Weights of a small GPT-style language model, trained from scratch on English Wikipedia.
Architecture: RMSNorm before each block, rotary positions, no biases in attention or MLP, untied embeddings.
MLP neurons of a small language model. Each row is named by its layer, matrix (gate and up: input weights; down: output weights) and neuron, and shows model dimensions 0-191. Each number is 128 + 24 x the weight over its row's rms, rounded and kept within 0 to 255. Numbers have three digits each. A neuron's up and down rows have the sign that makes its largest values positive.
After each neuron's rows, "fires in" lists the words (lower case) most often at its 100 highest values on Wikipedia text that the model never trained on. A number after a token or word is its count.

L7.gate320:128128105144159113117128119163160161163128098140109116134169144122103157144118153078112156134164140133166135108094113119099125121179135099089119103120160096160145150136151163117153113110133117147144100127105129128134098140091081151136146157124167136116141127148167116144109158126144086122138117133130167149154140139114155143137151191150116094098140148116116143165053127141169158122138126082089108156165088149135081140105119138109097157133109122123135105123122118116108108108102126118096142144098109185149111130134139104112125142153087141154135124157151128161137082178159097141
L7.up320:122102094089101095129136080137136123164139118172096124129170104121120129136136098106121151151144123123145148141132154143133075124142133146133068119099151115157141136148137161137107137108115100114159121101155138182106115119117082115133144149161150141100124097169137141134110139118097139129129168101117140142127144089140132153155128141120170171107102139132072145074092119127164132144164152198139142081123106129139102129088112115117109073161160146147098128122146136174110127088126127145107133162091087115134142152117104092117121117173167120115130134125117137158180122109148133142
L7.down320:137127170107160148114120096111140128105145106145124134106122104096110089201154146129138115120072122131123185115157128128115105130169074126121113164149103138114155125117130130117145120161154145134152129094141106144142147097113118131173138125134133112104088117105132150123067132149165147118118113087110083096155154112111137108085133109122120126171113160105105143137144149149099110161106158140159123147137181179141083119125134131156149124155147166134183135145121162115146121154110115164144158144170159124147102129149093084124138138124125110141140118145107101188146149139115166113
fires in: "when" 36, "where" 29, "three" 14, "although" 13

L4.gate67:154121104150128147102103080128176125139124076119119093149065100111122156151134167143139136127129152111148139108077137158097084174141124149137090084124129151178121121128178112099151115179117131130134099110163087081138103123111142159134127115119143151124101145137119149133112116112149157139157175105142091147134117121146135142129149141100103106098168097144122123154091139069128105131162116132106104112155202161115080127135145125129153117125099129111111103111125103107099154148115149130094174149144136160139104137125146152136103102120108119115112114151131099097116133142123162133
L4.up67:123135116163125129112097091137164082118142107107138162132160132104120118146103133089129120148104108140138166117110116121127100126151149070123138092110181116078085096110131141099172144173089094138104121158157119115124153143112140126126132119158155142127108164157144171134167129179181109136129139158117170132124153140109112166125105138137110139126125114140101122136133093120119121131146145082133146093132174125193163111175138100148116106123114143162128137087123133149118125098154099154148146127124110155144156166100054141107125125130117113117129100175144137084093121124119122130
L4.down67:137150132159126144129163114144080136112097098128138149116094107118111143142173132136160123114126164146146096128142112158110122083125137155125123122150084133141142140125172125131085120096148149131161148110109141149155109121160117136175170125105127149102113093109086099117098103091125149127144173137161076119141124111142099101112085070136087151107167162164119150135166122122146145152208115147138092158127141096097105130103115120125133160094138118109145125107097141102120126179137102132119125148118120118096134120156136091117112134169185129129171120142108123172150127157148118122
fires in: "the" 80, "they" 7, "there" 6, "these" 6

L11.gate22:174089116092113190158118155124174128134126126132076133109125122087158126124111182102166071159125104130119140121114121143141147166127130116164109148112128116156101121190103087112151121149108136113156101138105153164114159122083145111125155112134144120092142126125148156125146110090181145121149128133147140138140110119126156114110148114109117166109113177123157121119099120158164111108110122124133134121130120170120115155136152097135086139136176087077113114139133124167117141131095132131132128128128114120136191113119136128113125106111125118170073163151122157113168166128166096148
L11.up22:108130126161131102109136159127139122091100152101089153119104123135127131115134138139135127130079135129149172136123137078125122159153123117154107119139100157127134109136143096154111119104146121157141090107081183180090132082096137153161136104164141107168127122166148085107105113126119143137152077106148131141175150123131113148164116148112144174157102128127166156096126139111123149173142128094121073116094088140126171157143106130153171112092125118074120135115144137119131101087118152112189138120114131128143133120109126099156156117144141139165135073131104153128118106125158144152
L11.down22:132109098135126153193139177129182138144137113092090107137139127057169116120139149136117174129092159084140128146124090143156149136115064126109134138123120091140156148147117120110143118113119093126146162092142153136089108106138118163111121080153115089148128089119167156116096122170124170124104131109106161127113110157124115124090119129106174138128133099122166147102070143122102165157136172111154128131095129135112139140135136170145119126119127090123159114086148113135155098108189097114145140138131159135126124133109095134123116134148108130148161141114121124113107131143153148099
fires in: "that" 64, "when" 16, "while" 9

L16.gate303:125090147114145089118163147125133174146157155128103122118112177103100155132121153161150165075139131099127134132177123069146098117139131119107130104116095135129175147129133122137125119128142133107105117155097086104147109139061141137118196116094127143114129136109093114192136122153119107133114111091120141133128137122109113146154180118140096119102167148097094143131149142174132149133111130107155113136125125148108117115105130084107111113142112144120121133071149119113117094147122105096101097117152077127101115091142107100172161152126096147122150139164118091090149147141135108149
L16.up303:105156133102105154105096151141144154114138109104123093122146160089130121135150140136122098121073127107134132137168138122104133150158133144131125094105100096112138103113121087146100088101094152102112126152074107179154134098144069086125199145091091112150138158151163142133126105149117117118102162117110123145133160143135086142133113135104140123152120081167127146122111137158152155129112136120178139130152111114093126113141120132149103078095151132126101105122104188127127107119124154066110115137162078144127145109097145106105138112141152099143131092126146145096122153107134105129
L16.down303:117164112120119136155144118111141160142144116162095145115107104153116138115103133122140149147107166144126137120095130137134124148126170115172130171132125144148125137128161156132183131106144124165108184130144109080153129134124149107188139153145105149121111117174089099136116142098088138125124102122118138119192112152171122127153140062148133139123069136089143095123136162142113139112096137147148133104125129190141149123138097128141122136126109127101140135137155122144140159145113156131093159084145138088133096163160174122128132125086091145127128072123058141124130108115118101105
fires in: "to" 36, "of" 7, "until" 7

L5.gate342:131152131125105100125117150141123098138136126125078139150133134102186114103104100142134107153088130156089151099111156090119167150119145105127167125117119145145141112080128181091155136152116082143161115120135138144082078163112144123163148109119170124118128121117139107131126106129133133141117152086103156139139108107155168171180139086123121161147169154186121150150130113127119098112117169125149113128124132139185152130126120111140142096122155193135149127120152136153139129137158160081165104115097143153157174142167100119092142125109132157150134156130125149123127153138139114160
L5.up342:156101112143122154122086136156100107128120105111113140147118102100163134113115139134118091165141126135070133131112128134134131110144130134127130143121135127097083134153120186121165104120108088128175118123145084152122123162108100066094131121099141097109121150154137120106127118145124126102092070112116196140138145124178122132171123135152177158127150145151144163157134104141103120140176145155146116114135126148119134066139150099123136128126169106125136094098107089150135125165133151145181110172157175109142143150126110094125105160124105092123135130128110181134122138161146139149
L5.down342:197106099126090159094116115144107126138128200159117123155140110093123107149101152133128151152118143132128114138147126164152179150163120132157152132088114134185155136114133128079121098122126093169158112087151100126114122134127142103139146123125111099174128112148131149129165130193115123099124172085125138138122101156164122108108089108163175119096156159178163148086145105119101117104094097140127128138151141147110126132115144131130119107128124143087142159092125096116137119123128165098150129149121097120120164121147150118085138136162106115122114139131118158142169143137129089128
fires in: "which" 32, "who" 24, "while" 5, "ring" 4, "rings" 4

L4.gate112:123127114108148096155120079132085092136151105130154126113124135115150097144132078117076103099147139176131143121118137134109131155120150117070108111130142149134120117147112138163119094145114097082109140126156118125152163138107117144128162125174147136160123123110129154130071115195155143107131147151112107125151112127136137139138142136200090165129128143159095110095166148141144129164171122103118143121151130121146134125165154117163099144104091131119118089131114117154102137133160059094132141174098119126116119166116120145135125102114147100116095152170128139105142122094141072115
L4.up112:094158154143163125100111103103127100113108111124140110171124112158134070111130133123110128071123167104143115155131123111077135149102136101123131128126095105113159100144117127122123089140112117125112101062113102107146115115132125123156152153181169086155110122149151176093113128128167154139106088138126160119103159133128147145144138158137113145126164129097130095134092077156104146138129130146115160110127098096161100123125128153151125089117150104120111113118133121143103152074100191128095076131080125161125099126136115139109134127101107095131170108155155107104157143134122145132
L4.down112:164167165137125131131095146101126173144114127136166119133103133114133170111151095077151088109118118176090128155160094163138131120155150130115122121124124145138128103108153120126124113151137093094139146176126164115086106166092146125164163113119107106140109123136156096143098140101155115122103155104137121107129090150101127116085111119162123139113160137102149153127176142110177115112091136165086139100061123131101130164082114142100157150146084144110125145123113155142149149179128082098138097123121116133112128115093130136125106126110118105080145111150109100159118098121151146123
fires in: "the" 75, "there" 8, "these" 8, "they" 5, "their" 4

L15.gate307:131132118126112134094116110103166141150149150120130139127113133108172170123153099145102109132118090140122156117170132135116151111110118158117111168137118129110163130108127084131123096067072141136122129124100142103139113112141137112123172087090130124111094145137121163146134172162140158132110154111150164114131144157123123139105167156208183101108141084149132154111153147095117149136108118146169107193141128111134132116180125118140122135154120112131170083117102127086160094104149114122135139109149111108094146108088144159161102092157114110098126090123123127113113123152148134100
L15.up307:114103114133163135096131148148104182158127103057138119165117124090129133151124139134132123174106136141136107168115121106179131142132140152100153066149127139123148137107116138120109136156130101134127164140086096118118138122132130100133178124136126116149107123163149133109113114136129129089126140121092175121137138129107147089089153171093116163125136114109124137111122131124197147139143141123109074082152083096143116156100154102119102140148123119156101106151129156083138152171169135104117154118146101126134138083141112173148140159083118105125119162173095123122145093143137116100
L15.down307:113157141130116117135158126166079156130161114124111106130148084125163147114165147140110138163150139109101126129146145118118135139121113135149121160137158100136103155097119123120153142147124086111107126156121124111102110110075071110143115098199118118109136120122100129131150115145089129089134114154133171168131138104132144129159117107103127144130125092097111124154097169112122123156142140147176109146139197109104105104071095140147093110129102176159121184136129119109121098109076113143114148141162134139122159167126127109128128144074143140158081116136107107139087127133096098142
fires in: "of" 58, "towards" 7, "against" 4, "near" 4

L10.gate14:122119139120127127116114138148097097146097073125114118159118096163135126121125108100140135150115156118120126087088120139137118102146131151127154149128124142145098120137107103136163113114103120107166139110088138164145101138126085142108164152115159119075148107136078129096086120101150145135128183122110132079156076156124126098130145134113120134091172148161153088131092156159160129121146161156117100141125147085141087143118114122134085151107113124135103100114166148102114102120099101122116091122134117123143163140111123124129126191134159176140102093162102122083179134107135102088
L10.up14:099147091096111104104092113150082161131115158105105122181125117142106128145167141139138137149183065084168126070149164149089105141110156113152134122181114111152147104122110135126098117104164104188129128106114153121135147112137160141149172169124113124156126134127148115104116150125114185106159171134114157149127169172116135154126150115144110117112162135107132158109107137135131091130094162149148089087144119130096099096155132078132133155120125135129127124135136093136143107160148113119099150161133110136152142130131110134123145141132141113187114099127118127133132167132090128119
L10.down14:141120126139151155137096113147101144097154123181146143101141134117111118132185104114131135123110171129097154155141099109106194090130079107129136142111143132122131122131150110103160116101132110160115133141089153096054120123124146067166167126152127110124144130135169157126135127143138138107143110101142151139106112169159117153141145111131112116149104135140077171121168124139096129118137147135161112124101154136090137153123140130172115139129146116102120104129083128190114099095140165098166131131134162094146108124091136117099094121100113149122124109107095121180104128163099123165
fires in: "and" 63, "which" 18, "where" 4, "that" 4, "when" 4

L5.gate261:134157082128095171121139138122127136091122100193106143137160160109175088154097142077105130143128121125117138126141119115149111133123159141097088141130148136125119134089143137114142140146139102117118110105158133100107118169147105169081152107097123168135127124112073072124159160072149116124134143071146155136143131139111117160139096149150129104150174159146111114114103169116118133131154138163125146070117124116138131125145127113143145115141130114128103085131083167139139147132126107119130122130079089112102128151125143077112158094156103134111164106152099122092118097139113164113
L5.up261:161121146131137146091119152117145148092118134174091194122113164123167113123051105068116119154102116125125107139125139127161147120104135147125091153097149144135116151119138132115151166174157124114128178110148114152131124162122097130099155111129153150139102131109113153105145104087139084118173144097119157169137144133136107126141070131127155148142156123160087129143128133133109152117146121141127130118081112112151094091140114121139159132118127151103116143123084141151091112156133109103116140119092113127133154120123173096124139125165126149145186149173100146155142103130138106073
L5.down261:161088127145156137108143107131108137112108138127173141109118166086139149134114120119146102112136153127091126154089159114129163110141140107176107104138134113131133126116113113112129133153128144163133138079116174146192158155110100144136102104149102131164097064115142163138125143131136120102131105083169152145128126139163154118089140112119170165148147115145097152135070128138121157140092082115123147105075143121144091122151160118147114098073124108108154151111120159163106104133122134140116131161100141122126124133146163113099142128130127073119133104184134116123132094097112105079
fires in: "which" 51, "who" 25, "while" 10, "white" 4, "what" 4

L13.gate195:105133144134137095157090118139127143165106111152082113132189158122130110143110067164060146141121160123131107158097115132156119104099156134122115104136159100141150124140152133134120143141083147156129103087084108129137122124115099102181120119097135121115142108122113132150125131118158125098099151151120110127144164141131112128100168110145123156109169150125130133121139124137117134146132156131127110110111074121127135142163151101140116100120148161096074146093170179172100089121155157189108140173165109084134096114165113136159129128146123170137133161125107149113150114130102138128
L13.up195:091166154072123165128114106142113086115123100127114164113138142148097121118158101115108134156133143131109134122135109135108099149117134138100166140101108132129125128111203078100117140157148105167101140100153141131138093097122117128103138133145140127130136117094160113165134157131147140111176096184150132143154164116093118106100118144117110101136108119097138142119128122120074136131121156097151115110129156151076127145138122128100123080151117137132097140129168127070110150105180154123135122111153092122187107114131118117109108099143152141162087141119138114136116125070152071097
L13.down195:141094155109094138107105137148140167162121115105172075112107126150129125133107179094161147074114124107130144109126097147134106168143135122138119152130065109144124137136091176137160127123149117082163103149126122152125148124119136152151076122081110139142126151157156115137142100146127172125149107114125121128128108159177157109149147118175150149159102133109118094160132095159132118088130123167142135106117114116120092096137093176148140168123110081178129141096139110124111166121097134143134138117114158165137111134110176138139122135140112131154138070136094099151130128147156151134
fires in: "during" 16, "between" 12, "by" 11, "from" 9, "to" 4